From a checkpoint of a small transformer trained on Wikipedia: 52.5M parameters, LayerNorm before each block.
MLP neurons of a small language model. Each row is named by its layer, matrix (down: output weights) and neuron, and shows model dimensions 384-575. Each number is 500 + 25 x the weight over its row's rms, rounded and kept within 0 to 999. Numbers have three digits each.
A block is one neuron, or neurons of one layer that tend to fire together. Before each block is what it responds to, as a language model described it from the Wikipedia text at the highest values.

Connector tokens right after the first part of a multi-part proper name or abbreviation, such as hyphens, &, and, of, initial periods (B&M, Allegheny-Bellevue, Hanna and Barbera, McDonald).
L6.down1443:513492477527491465490521495491515518514495497518500501513471492508510531495504514503515479496513534539492528481513473529483502515493525495462480492491515482484508475507498523512478447527469530502490495509520495484466506488514476531547479505472542525507516461480480547492496489475439518538507494488512532490491493450502530519526471497510483504485522501507537575496509520509460490502526546492503486498515447555502494513519541501507519474490487531508526448507502465482537470481508489478475512475448535544497514508467479503512467536515480483471500504459493448410481490524499505463

Short subword pieces in the middle of a word split into several tokens, often names or rare words, e.g. cr-yp-to, Dun-de-e, Stra-ng-er.
L4.down105:471473527491512461518509493504541505469487482467491515484532522524539558446508516469548453494512528556477492516515458486513526480485508496486475504508535481528487432482528482471487454501477571485470497503526488489487515503538528528536499509477510475490543477491545488539482472491537502518504539483500513493502510467499505542529475532511510564513501479499464501504524500499470478465456454460510520477490466463481483452508526532509523502513534480492482545481461489485524450509512493510511471500476502503497549490457477506478536470522520487550504465519507502525519514533512505511
L4.down857:521475493504540488508511466506506514499461527529482467504491507497509494468494511458501470470503507540529532556511520529474516497480506484488491521493502540519484515519489479521464530482481471507480558513509518511496500579495486497519521506528506477515520488479463532462508541504530503489544549468505504510501525522485484459512554524484501516516524463510510499499544479530490497509445484506516516483525497469500480535493502501466522495515495478526504500556477485455514499488490548441450508517508551493441509482522519496495485488496543446541492512488493519517515483477508511536
L4.down899:499514546461522473491558486511463511454482500497549492481514486471496480493530506523505514518491507467479502514496461516522506515482465502558493483516522457483530526495478525481512508494490486470516488519494489514471519483512486479510500486490461515471493501527520542475527488473518544497478520491505502501506527512487512509495464518490509564515468503528502519514474473512501497493505500492424485510521529492530477480501527524506510533495516486493446475502458520537476553493516454516476461501535541526515489496490529504457539535510494473531522531495511521520556538469519529504
L4.down1008:481483563516478510442509471509524511490499473488480445517492530529497515494496468494529491501530497520529491510499489506490457500473514467473511431535508509453472477522525503503489479494531471500517468561490514517512482560530457485481521528506485496486478554533480498488484487543513534544519512541520503489492486479493472506506499496492518474517506535552495475485490498518506524482481477506495498484503457489457464476481495524468465539552495517475461491517487522466501559504486481543505519524509485518509522531491518477489543515505500500533510512497494534517506490523509476555
L4.down1503:525499527496507519445511518476430507511500484481496470563551481495508522454505505489466446497542503505458491498503476512481492503465459490521520503540542506484555506517454496526499473488479535490484494510519449501559506504486539506521489490478515488541481521533509520479501506513539496502463504439498495507499513541504498517463491524472487512512518489559505550498504510470453486522444517500513508518498488492510517483487512501497515494531536513510493464485499514537478502488519537515509527494480525485513501497482536521492475456506515465500515541520477503494509495454504504497
L4.down1661:481503503533482539449542514503489465523495469470493538512491508505507474486500489518498483521480454552518487504511519480442532511465505489533520482509462490540482489505515500523475504483451521484501498505497492507518508480494494488536493514472499531492521528497446521503522527496474495477519527519501473506512545477458501524516506498549458482515498500461516522496523523449565535516499471517497518477475497518491517514477471534514510579539508489462519471531514510523553448500496506478525479519529422465456530518493501473490517515520516609512504474452475492504437488484521528481
L4.down1747:490498533490475507487478475529474474485520487468515501491535486501531492525503508499521496500499510505474495497468496483492552514467539540486504505537487517507551477501496549494548511504479490507508515528525499534543528521530447549506549543481519494511490516514502495490515536464497500496517504530484542508476493494494496506531474496457530495502520516487476501519530437477514477549461455505473481495450501481515513514482482494496502504478505518500506509451480512510515475495546492511563527521515515517524491465453507519481449471490466492499491492494480563461435541522501509448
L4.down1932:466509514489518482465515496498476494494477498483530499480532513497489481523519518492480473505511474472523438527513477523481530500537504473480516501454496480494493537462561532526491500472460501477487493469497507518517536493422514483504444501531527497476508517534538486499532541493495471463494506494531472509490487528438528521538513491523479512500531516493496491484460481466529530508507532497539441449485521501520486482512447487466487490515511483527516507517476462512497531523469510526516503521550501492503462503496508475476514509489483541516506526462534486500494491539533449479

Mostly apostrophes after a number or name, as in goal-minute marks (Regis 16'), possessives (director's) and contractions (Don't), plus middle word fragments (Ty-p-ically, con-ject-ure).
L3.down7:543525475554514515523486532505464504502475457427485511540494484491524474508468514557521479453509517491537498469550483506505545519558472475495487454508517443538502507500476495495501501524508530493514474488491488502548478501519491503497508526463454507522488530471533505466496512512513518560489476473520509500475514461479548516487492482466475530513520508521522477501476538505529484518539511469508480482515495516457524506526542517463526521478493466490510483504530535537497500493498506495475498505524471517550511472503527541541482482482483548486467465480501512514475533511496469473
L3.down781:496502522496499493498528490515485462499521495479511508498470504505511481495448498469525466476485551516503459426491492482532510503525449541549532546501466466528518497495455496502514504510501524528504511484508537503511535477485477507508486452520528543470527492476493533495528487452516501514493516482530489502539522511484510503483529474473487537534493485517466510553499459510467463496491489496498558511487520496502508490525522521530504505466536491516543473482530483503503522515496468481549520551502556489499506508543503512468505498525509453509452469487494522506527446510508475486
L3.down816:509529539505498509547541480509524479470508522474498497520576505495523515462528504488495546494554507516501497508521529465446451446465475500481482484473486491533496492501496512460489530498514523477512488454531518551486513520451495520496507487524508523505469479535479491467523504498512535499495489458516503508485541494491500521509495506435506530452496500479524549477490517522507523482487466514486534503522473497476528533533468504493518495490539486489489525460487448532471490454481514481494467500528491523484496510446500543495499522519517484486503498476484476497515533541499540499
L3.down1357:514423513479472502539543522538499477509506492486481502487523497502504529478519504509504512522541422500496497492523491511514497509502498522522476479499508490544458516483514517510517494500515515548495532516519483474488490491510473521484522525482519505519544496508488434478474497474511520439498522504525495515519472459476474533513492488474510536524473483502452519444471525535530461489493504508487484510504487558483586497488503484511525525490447577479476509501473558488501527503556481511500460525470520529545484505571508474513517530522494485504494522458523505472492510448480492525
L3.down1443:529482548548506501470479498489480508550499502531501499523529579503490560535517525522465511507510481500460484482508486510445459506491519476494493476492474494514524538498498498520497525485439459477511519511507497524505480515452514494499504507500453558491531517502454522487502515544481509559511533517466511516465483473512464549491517497505537484479485495505517503522543500453496511531528507528488521518448508507516503540497509553514522478552493506516495476477520506519481500526494494514499531496472511495493484472535518520505458486508491506491489511537568501465475494480491474517
L3.down1519:491454510519509491522499516491528500467465463534524482497484461478499520474511488521501507488511534483482462509512512511488514474536503507481530509500515512513502504483532486478549467442492510514485474509504490475528530524488485465476536504517472468477515496489497502485487552481489520526484519495538507424474485497538523494511522478508505487509494501491478559483504510470524498473493490524499481479502538530511502496485509518485462473496484509568551487492510477516473490520479506520513510524533492564508529508469485539527528487467518524509488478505490493485493476523491448507
L3.down1969:521522494488559494527469494522546485514511504499504509521491501542499449498495520503495502484462545489481494494475410471482510493485480423481518523486494500520499465511497466516546493508545575528515503474520498520532486506503516508508529478513491481479495487510507484470504504507516516502499527500538492497503513459508513471539489473486515525465546462485487499519531528480551529493519461534531503509481493449516505489524509523522468529450529535521482492480465489453530497493531457446495484522509537463530494442500507471521527513534503479535482452529483497510498473489523452541
L3.down2140:517497536495451506528546523464466509504479502497478556503449483423482480501538494517498483502507504512489512497498517519464504510501440468521462512454499522496526499514508536502481501491471487501543502447514529473512478515488515485513472509538475476514492456512534486494497479506524523469503509518471522467490482507501476518469486488488527533527536506498540500469516501585472482522477452508524538514520516526516496521537520515491510515523500473487504475495477474497480496527498563486493530485510544514507524498485495482447478506502508459502483471529531505477509483469496522466

Mostly the apostrophe in possessives and contractions (Sangre's, She's, I'm); also short function-word-like pieces starting longer words (her|d, for|efront, an|xieties).
L6.down925:498474525497489524457477496506501539537480495481488498482519500525506500513503525449489566458505505512518498449500453510499488505463468521460490452522559502500493512479502483520493482490486540505542537522496484488517489508488467439504446510532548525514478502550476494543492542500517477517470539490551496531510508485481517521493533510510433456498534548492500543486489488523477495494492554528497498577506494540525487523500517507527478524485449493502491458519485448465512473520500511517505563524461451519454494496534551482548489495511493488532467518515471504537512499492494490490

Apostrophe tokens inside words, mostly possessive 's and contractions such as game's, It's, don't, plus occasional mid-name word pieces.
L4.down173:522471498509462524518528478515471488554494504489473522491527462507495461472460537466488492497512503516541467535482517504523522490493495502515508481575489520480489482519488474463522507476460486484512518491466399474502491481457539486489499466498488512481516530490497517502521476447533493482525485513528523524566537535538538497507516544470498496476525488504496523503490499515492518471502505508490494497546523506489532462439427523517469498472484491451494551471467482503480522506500493493522474491499496478533483505478535497480508461493466513502528432497504465533490512512494513481
L4.down282:537520517555522489500539548476551476490468515511518471502484534540549531514479507531465498518523504479528498504522532437486525501491492517485456516499465515487475475514465510530490462501524521503483495511489503519473513487513476497484518525488520507533508503474488516498497536506500499532532545528461519469519502489492530458468511500484542472537499487506463502513512502530478501530507493491474505525485522527514514559496515515519489501512464459495516540496519506448514547509488490474478506500459531586500465481478494463520467463533493533481490478513501508518462502503504490475
L4.down629:527448530515490492515520477507487492496535500439517464544514529480487527526501492483491519502526483479462469496498497489475540508499492510517502493461498510499473492479489481524516472492460480513418505515495491466470508483521480480517522489503510495517478486517492495570438481488483464522490501489519448498537527502536529507487499476530496523512472475528482485494490504496533504506480529483487545491506507519507549467523461517454502502497488485519524482526500473479471497495484493476476496510525488495482506522512483510531447448516538548479468484476529477485478542538509501478
L4.down1025:484495477516487494474481518520521528426484492468519495534501486486523549492547485495515484502500534544475462456513504506514488512446534507507561475483511482492474498512469517498520489535529504483502469513490505477473479495487524444516469467499498504503487512526520497480506508447477504501479480521501536503529521494541496510498479489539487445515500493563475472509507489489483541524514473503484502544473495557528495473524490541508514498485509500516470457520512505526519464535466494524474499497535495518530527518462514519509495487461466504533471493483484483473536518531509490456
L4.down1065:526514491482467516507526520501541474494499493485498506483519511508478492522470544523518469500500520454527486504461483513474518538501467498492496464517462501498469459483487459503513505527519507497484516477508475529495550526503443469522454521520493528478504507502509480514487538482512559517446541505535505478521518550529510485447531506479473506488486475503530561530487527495521536527523473481474488515499487496499496484462505524541490530512490482523498462508463516483527499497519519518525521480474548485491539459486558500493505505502544511512531445503531478477482526465512498493
L4.down1528:561512499485525505524523517505434462488508481512511491546491494520470511534483507469512505495500518469498470481502477471474497465534461531465499499486500487532440508493517477525532488522497509436513498457485504484476486503525508489498486540541506460479482528510514495503512488475478563517504536520509455498496514496508491463481514509509479523488517518510478460487529501523513483522492503490515465485576487539462518493470532473525491504503501510539486496501490494520517519524508503515500517485500487472541492535515454488527503537480537479510456501491499527460496507493498523561
L4.down1616:508495459486504486524511518500503466491494504514475538557533512517481488533526483508490525471485521515508465532532479487488487507474510433477462473468500431504491507495518490490450512538451460519536503505552488529482470535479490514476510534496548517532530487529487497510462510506501491501506492493528474482498484501495481481444519489533408488514506513463512548491517535451492507491476483503499476483519484502475476448491511491484502513523492484521497464528500494514524516490481481519516541485524468458482485492485517485506488510526492467478489512469507494497462487520506485504
L4.down2238:505517518486483506486525520508499519461493472501520487493517479531472538529508499508503525502505535526527498497508501524496520490516498556513554477477505468474465521500505502524487478538460506511536510531497495509456542503520490534485499522517533541476509511497489489448519477439485544510520482507482528491479444478492545504510494500455481508477520508472521527500478474485545492505514507498536492524486527472481512506502491484534499510484452506507492503511538484529539499474500475474486485501531499482516532517542506468511487496520467502516458521496548515511431475452488471481

Word-internal pieces or punctuation right after a short capitalised fragment in names and abbreviations, such as B&M, U.S., Hü-ly-a, Co., Mont-go-mery.
L3.down215:477483509475504504555520499512523451475476542462495519504510478505526489468476525465465506488534576503472470492469512478492500520484489521456561512523501492503515504466506484479457476508556511550495461515508533425449547514545524528503506503479469455510496501473467551466506558490507506497514478499461524487481537515482468489511513460470483510505503469493472507485481522531497502548474514524535464501512483480478489474513478487527543532504539542468486453496489497515513510529495473531501485511478515511490479534494520477524509509508461452512466500479485469525518503497537505464
L3.down323:518487516498481528467516504444494506506501497505526494494514494498488475476451513464486501497477443519483520471511514536501530528497523492481464504482506507477478487495499462540496520455528486492536488481479511511508492520513535503463468523518478520497479494488493492537493505495477481497525530488548524503527507504484477466524490485510507494495493503528477521494518473475509457542444513520473487522513522485483511491495490501498519491500461488479482501501495495531561494461501488505485484486478495486490506504519468511491497429508504484511495508508474497523452555511522490497
L3.down400:540503473524530502495485482495454539573480532473473516487476505493473513465530471528493487539539525480502505478469512517557534501487513488513501485527500518456525495499499507535508535485520495460545469488520522497504485493514518486520501485515532503493477470469496422527509484485518522480487506519513434547488537534499458532480441509495496519499515537506493518494511534512473493497459496488560498535513540502466486485513484483470507486495477540458492504472466536473521515515496549490464521469471441509536457485456492457502509466495541482513525530484439526564532446511493477523
L3.down543:492523508506508526493491479513484495504486466526488482496506510482541494521501475505509501513509465497505510500495494517468515513450468534507546497493479458489489488502504517468512532509522535511494553526511468514478546487510476532512501542495473500533468534494494484532489501508472478501485497531457470520492510494485512524515521510455496476567455469474467535544477510482539451497518492468532498496521536510463489513489537528492518516466490508505493521482517509488485516514527477467524471497515491514477467504504560488535503535478504509497523460477534501479493516454483514475
L3.down736:497486497558507454514490481501523466551540517502505492488498474514493478533487472455475497500524473520497543488480487479528493467467466485497518539491506496499483517558488496548477470512482470483502466518497485473522481449518505499526497483491531520463503481512474501486478513506505515528496537489469494511470535462529497506500499512476516498518503517515526483524520536466475487454483527528525521490470496469473511512437502474494520537512511510533463510477482549486490475536490516500473529482483543500520536507461485525494528506485495487490461483517513494480491540488477455499
L3.down762:479488464487516502490477483500512506493519502462481471458484493487531500433489489485501514474514498468524501500481484498477490501526537470479493510498467476493506505504483456488544480479479508508477482473502467512491524512509533481482493490522488490503511494484537517517491510506533480552488475520521530511484483460488511542489492518513459534453497481509503494532500492489560493443481530518458483498511499530511505497511527498533538496467507488494484494471466533499456499463460498470524494496495445542502483476522470504467462465495491460542457491526459512545484469525491534501
L3.down1352:489536544515515496469498462474518499505502546469518477505509508505531496517509455521528495504493506498499536479505452465524480481495520496493472460486495520505476470520497479511525514510484455491530503477498539541529508476509516495486491497493515475506484510483500518499485459482471507527529512472560568447481504490516492505518491459499499510499473509475522524508609539451541508506463507472506510509512498500499514505483483542468502498503522481530505508470489544484478505514495505489487479522470460481486492459509485585488527503475490468565542460485520491466505553487496507465
L3.down2053:497475551514477536500457475517556490486498534533486483540525518489555465496509510475468519491475484503471461500511526477481489501530478515506480506495451484539467489509503500499482486491484522504529509500490481493504509503474492501502453524525484521524509492471502502492481529525484503500486525490544512519474517484513516471481451513494465507497481485521527562446458524501519481459499457511550472508552525512496507506499507517497458501476491505486490489552503548517493482470488489463486526454483511482532478449510477502496543474502496510495515484501508502487504501535540487482